Weights of a small transformer language model.
Size: 16 layers, width 320, 10 heads of 32 (1 for keys and values), MLP 1280 SiLU, vocabulary 8192, 22M parameters.
Architecture: RMSNorm before each block, no biases in attention or MLP.
MLP neurons of a small language model. Each row is named by its layer, matrix (up: input weights) and neuron, and shows model dimensions 176-239. Each number is 200 + 20 x the weight over its row's rms, rounded and kept within 0 to 999.
After each neuron's rows, "fires on" lists the tokens most often at its 100 highest values on Wikipedia text that the model never trained on.

L12.up729,205,166,214,202,203,197,191,153,206,179,165,205,178,201,205,211,201,194,220,232,182,222,213,210,192,186,167,197,220,223,192,161,198,231,212,207,180,186,190,201,194,221,188,160,195,183,213,206,181,212,168,211,216,211,202,177,182,210,207,235,231,202,208,211
fires on: ".", ","

L3.up460,198,224,219,181,181,223,240,176,207,223,183,218,175,194,200,212,219,200,197,198,177,195,194,205,215,203,166,192,178,171,202,222,231,208,199,208,227,182,213,163,179,208,208,195,212,193,164,192,194,198,175,186,206,186,196,194,225,170,200,243,176,191,176,231
fires on: " was", " as", " were", " is", " code", ":"

L3.up1225,187,227,191,155,198,224,178,215,207,199,194,199,196,219,199,195,176,182,160,206,208,235,168,204,187,215,217,228,232,198,198,201,190,216,200,196,209,212,186,218,197,177,196,198,206,195,161,195,225,226,235,178,196,181,138,237,193,192,237,183,196,217,226,181
fires on: "\n\n", "ll", " males", " Lake"

L7.up1209,205,179,214,214,203,222,171,234,208,229,223,193,193,230,196,215,223,244,211,200,156,195,199,231,175,205,207,235,201,202,185,181,181,191,221,180,231,179,196,212,187,218,224,197,197,193,182,223,200,193,204,216,194,197,172,199,203,210,183,171,199,198,208,189
fires on: "-", "|", "–", "l"

L7.up56,199,214,207,232,201,233,172,213,236,227,205,204,195,212,197,177,191,180,194,214,202,217,209,222,210,206,188,186,190,212,201,231,187,232,205,205,213,173,200,230,197,216,168,243,162,206,180,187,193,200,200,191,239,168,198,178,191,190,178,200,211,190,195,188
fires on: " |", ":", "N", "di"

L6.up43,225,227,194,191,181,188,129,207,221,221,188,203,204,200,194,212,177,210,184,211,226,208,200,215,195,240,196,212,207,222,184,214,199,233,223,192,234,231,185,200,203,184,173,192,216,227,207,205,174,220,205,221,178,165,217,192,186,195,194,219,179,259,178,217
fires on: " and", ","

L3.up43,187,189,145,208,203,196,192,161,219,217,207,218,229,199,152,242,214,202,182,215,187,204,196,204,153,211,180,213,210,201,215,210,210,210,210,229,208,224,180,208,183,215,230,244,187,225,231,218,175,184,199,187,199,216,161,182,207,178,172,169,240,200,214,164
fires on: "-", " such", " [", "de", " any"

L2.up556,214,196,181,218,191,201,195,197,157,235,192,191,192,184,214,186,177,166,216,240,212,216,224,194,187,205,149,174,208,210,181,178,191,183,200,206,189,211,218,222,216,185,205,216,199,196,216,199,214,210,150,210,220,193,224,194,202,218,222,223,188,208,221,227
fires on: ".", ":", " %", "omm"

L13.up353,169,193,157,194,156,217,174,213,183,205,226,195,194,201,182,229,177,184,191,215,173,183,194,199,200,235,174,201,203,213,192,199,222,250,210,197,228,193,221,218,193,194,214,209,227,207,192,157,186,221,234,186,187,195,200,202,210,173,214,209,167,247,201,181
fires on: " is", " was", " U", " AR", "|"

L7.up1274,214,188,211,199,209,200,213,212,210,192,201,221,205,194,180,208,189,197,217,197,160,178,131,215,182,201,184,192,199,173,174,202,209,188,176,211,204,195,172,201,189,174,193,239,231,212,173,212,214,228,187,207,192,199,221,221,165,224,208,224,184,198,225,164
fires on: ":", "\n", "  ", " |", "ti"

L13.up5,229,238,206,222,194,207,241,224,199,201,173,232,197,200,178,207,189,194,172,206,198,208,194,206,212,190,185,205,204,172,187,206,164,219,190,209,220,198,220,214,171,201,200,242,201,189,210,205,179,204,222,216,209,188,212,195,211,160,239,211,215,193,174,220
fires on: " |", " of", ":", " number", " than", " were"

L7.up694,205,178,224,183,185,219,217,232,180,189,190,224,219,215,215,229,188,194,185,191,196,171,194,197,204,205,226,196,217,195,240,224,221,178,192,194,208,200,186,180,186,166,204,163,219,211,192,215,194,215,217,194,192,212,207,234,189,152,200,227,192,182,186,197
fires on: " =", "s", "ipe", "ed", "ing"

L6.up304,193,174,195,231,223,227,207,198,183,206,198,194,189,198,196,179,223,240,201,221,217,188,177,192,174,153,187,244,215,188,194,200,172,184,216,180,214,206,211,198,200,219,218,161,217,169,193,203,232,220,208,186,202,210,200,222,204,204,179,151,177,195,192,169
fires on: " the", " |", "loan", " of"

L6.up1192,216,168,184,196,214,198,231,198,239,189,175,216,177,226,231,180,168,233,171,189,191,165,200,203,198,195,212,199,244,152,215,243,211,226,184,189,207,183,186,220,192,201,179,212,153,192,185,244,200,222,205,186,176,214,222,224,179,181,205,201,194,219,202,214
fires on: "=", " =", ".", "es", "s", " us"

L6.up1,192,198,200,227,193,218,163,205,184,207,197,228,232,245,208,219,223,209,181,216,187,214,220,203,169,166,185,203,191,205,179,187,189,171,229,183,198,210,207,203,231,204,194,219,185,199,189,196,245,184,212,167,200,180,190,203,195,171,208,146,198,195,193,200
fires on: " the", " and", " of", "i"

L6.up1180,210,206,186,186,258,194,199,199,237,212,214,195,198,215,199,215,234,200,205,199,193,215,223,182,226,193,204,169,194,212,225,214,209,221,210,207,223,211,172,218,185,196,208,217,161,204,200,178,204,217,189,220,190,183,221,193,203,213,230,199,196,179,201,205
fires on: ",", " and", " of", " or", " to", "gu"

L6.up356,196,177,227,213,220,160,197,153,209,206,232,203,218,211,182,191,184,181,182,216,178,140,177,193,211,190,182,214,184,154,202,170,185,209,207,184,252,209,184,191,197,188,233,218,180,173,211,192,189,176,182,218,177,177,221,168,199,227,219,222,211,192,207,211
fires on: " |", "ti", ";", "uc", "if", "|"

L13.up1109,190,218,230,203,185,241,191,191,191,204,172,220,172,189,173,203,181,178,191,234,199,172,180,184,250,209,209,182,203,197,180,218,180,199,207,227,223,201,204,214,208,178,167,190,191,195,193,205,203,196,212,198,198,208,174,185,213,213,215,200,166,222,214,219
fires on: ",", ".", " |"

L7.up1019,177,180,225,209,178,187,179,238,216,212,181,226,214,217,195,199,193,174,189,190,175,189,157,220,172,193,209,177,214,219,205,172,159,220,197,170,223,200,178,253,171,217,210,201,181,205,195,195,225,172,173,190,203,179,185,223,229,210,186,163,199,191,199,207
fires on: "|", "–", "ur", "t", " rec"

L7.up200,218,202,175,184,194,217,193,200,181,187,238,236,225,179,183,181,167,169,180,207,153,192,229,197,204,203,201,207,199,191,185,228,227,185,194,201,192,217,220,224,219,167,207,206,230,211,166,197,182,253,170,177,205,204,190,184,162,204,254,184,219,207,218,183
fires on: ")", ".", "\n\n"

L6.up270,204,186,197,207,201,207,200,246,221,217,200,195,186,201,183,176,159,203,224,235,184,200,209,206,203,235,210,228,178,218,213,222,187,182,248,190,230,245,190,208,201,202,197,184,202,220,189,203,187,210,258,204,184,197,239,181,220,162,194,197,199,227,222,200
fires on: " and", ",", " to", " of", "\""

L6.up749,188,191,178,213,205,188,173,200,225,229,204,200,192,146,162,188,198,180,210,221,211,197,223,190,198,218,215,205,199,169,198,264,196,207,206,226,236,198,235,219,241,188,199,220,191,209,182,186,191,183,207,202,199,176,176,183,167,208,158,174,220,180,194,168
fires on: "-", "inter"

L13.up1212,206,198,177,209,177,231,202,221,237,233,186,191,181,236,225,185,179,204,193,231,206,192,192,176,211,225,209,210,181,195,178,192,204,211,222,226,230,193,196,244,203,240,208,226,193,234,204,177,190,211,208,217,238,181,203,198,214,205,192,179,161,214,219,171
fires on: ":", " |", ",", "H", "°"

L13.up1261,213,212,198,210,169,203,216,209,212,215,175,180,203,203,228,225,210,193,178,189,170,158,134,177,181,225,172,180,212,193,215,217,209,205,220,215,193,210,198,217,197,205,219,220,214,220,244,182,185,161,204,202,224,190,214,160,201,182,199,166,178,186,206,193
fires on: " |", ",", "|"

L7.up393,168,228,167,234,204,245,183,223,198,195,177,181,216,169,225,184,189,204,166,215,200,197,194,185,210,151,155,190,177,206,191,161,176,203,202,180,207,200,229,176,196,202,216,191,207,202,207,212,209,230,208,235,189,179,213,187,156,210,178,204,237,199,199,190
fires on: " the", ":", " The", " |", "|"

L3.up325,200,185,175,212,221,252,184,163,233,201,175,218,207,201,187,177,212,191,230,176,203,211,188,179,215,183,203,181,178,238,199,192,212,183,209,204,181,200,160,191,184,201,189,224,220,186,219,201,234,201,203,225,160,156,191,191,244,198,222,178,216,194,189,159
fires on: "\n", "|"

L3.up823,188,147,207,187,208,217,201,204,192,213,225,210,178,189,179,192,157,218,206,215,179,194,208,202,185,210,182,182,180,207,199,221,217,170,189,220,187,199,213,196,193,188,189,265,222,264,193,177,192,187,172,206,182,207,168,246,185,176,191,182,199,207,212,180
fires on: " are", " is", " History", " would", " which"

L3.up784,203,209,175,225,207,174,226,198,197,208,189,201,237,162,200,193,209,210,208,232,197,193,225,190,250,170,204,193,220,230,168,166,199,208,190,166,220,194,209,194,180,184,190,193,208,239,185,166,190,175,183,183,218,184,196,197,220,221,220,206,177,243,214,201
fires on: " |", "|", "ze", "va", "ova"

L6.up349,208,199,157,185,208,171,227,202,200,239,191,193,165,193,195,220,168,208,180,193,187,219,185,194,208,197,219,240,154,228,178,190,205,182,199,222,206,215,190,238,246,200,226,188,196,241,168,202,193,198,215,180,198,200,189,195,237,217,224,177,180,234,218,199
fires on: "\n", ",", " |", " =", "on", " ("

L13.up100,191,189,182,221,200,182,200,233,197,209,233,202,172,198,195,166,171,208,157,205,172,202,188,204,229,194,225,167,198,216,196,217,221,211,215,167,202,243,219,234,198,193,179,221,232,189,190,185,196,222,160,215,164,209,192,218,183,179,193,187,221,192,244,230
fires on: ",", "."

L12.up628,211,206,220,195,198,199,195,209,206,208,216,229,196,240,190,215,190,200,191,217,188,198,186,176,230,174,174,186,202,205,212,168,185,217,264,220,221,221,217,219,200,201,211,196,193,212,210,204,184,219,194,207,189,213,221,185,199,234,255,181,198,235,201,196
fires on: "=", ",", " and", " |", ";"

L2.up72,212,213,170,232,216,222,218,201,193,230,216,215,168,241,204,201,192,206,190,198,194,206,184,185,211,183,180,214,184,196,208,161,229,182,227,190,170,235,222,185,182,199,205,222,224,200,226,187,176,193,172,200,236,222,188,198,161,207,169,168,202,188,206,217
fires on: " h", " age", " /", " or", " mi", " every"

L6.up210,214,189,171,171,173,263,213,179,188,246,201,205,172,174,207,217,195,203,173,184,214,183,238,183,216,240,171,199,211,191,217,215,239,198,206,212,233,202,249,182,232,174,231,222,197,181,202,186,220,217,173,193,208,193,227,200,215,205,176,214,237,221,150,191
fires on: "ti", ":", "nt", "x", "ce"

L12.up271,174,207,211,247,204,175,187,186,231,209,201,202,241,170,200,184,207,196,183,211,227,171,207,195,175,163,175,175,176,208,191,183,180,248,203,157,202,202,176,196,184,198,197,218,216,217,183,188,196,198,227,204,234,180,208,219,209,218,181,205,213,220,166,215
fires on: " |", " Sl", "|", " (", " lit", " a"

L6.up786,172,197,207,214,200,206,188,216,232,193,211,212,198,163,224,182,231,211,204,190,248,206,212,177,217,206,167,207,223,177,164,167,204,224,196,177,182,195,199,205,178,205,202,180,179,181,206,189,213,195,156,217,236,186,233,192,199,218,213,223,216,190,172,224
fires on: "-", ".", "ora", " –", "rs", " Photo"

L13.up180,191,188,188,192,208,211,207,158,209,185,192,210,185,230,168,183,221,206,216,217,208,186,205,204,212,209,191,192,184,195,206,161,186,192,193,191,230,221,198,165,198,177,194,202,202,208,204,223,233,177,200,153,196,163,220,214,198,217,209,177,183,188,172,153
fires on: " |", "|", " (", "–", "\n", "si"

L12.up487,217,212,227,197,207,236,209,204,196,204,207,153,192,208,173,169,214,203,225,193,192,226,185,190,179,198,217,214,158,196,213,192,207,211,187,179,221,196,156,210,189,198,175,218,231,197,198,190,218,223,176,223,178,173,209,196,167,207,218,197,236,200,204,216
fires on: "|", " sh", "-", ".", " |", "–"

L13.up619,164,197,176,194,193,211,220,200,230,195,208,181,204,209,190,195,223,189,158,190,194,201,152,169,201,197,222,228,187,212,230,221,231,176,203,226,191,208,179,231,211,211,188,199,202,204,204,188,178,189,205,233,229,213,201,208,211,199,196,200,200,217,213,179
fires on: " |", ":", " (", "′", " .", " $"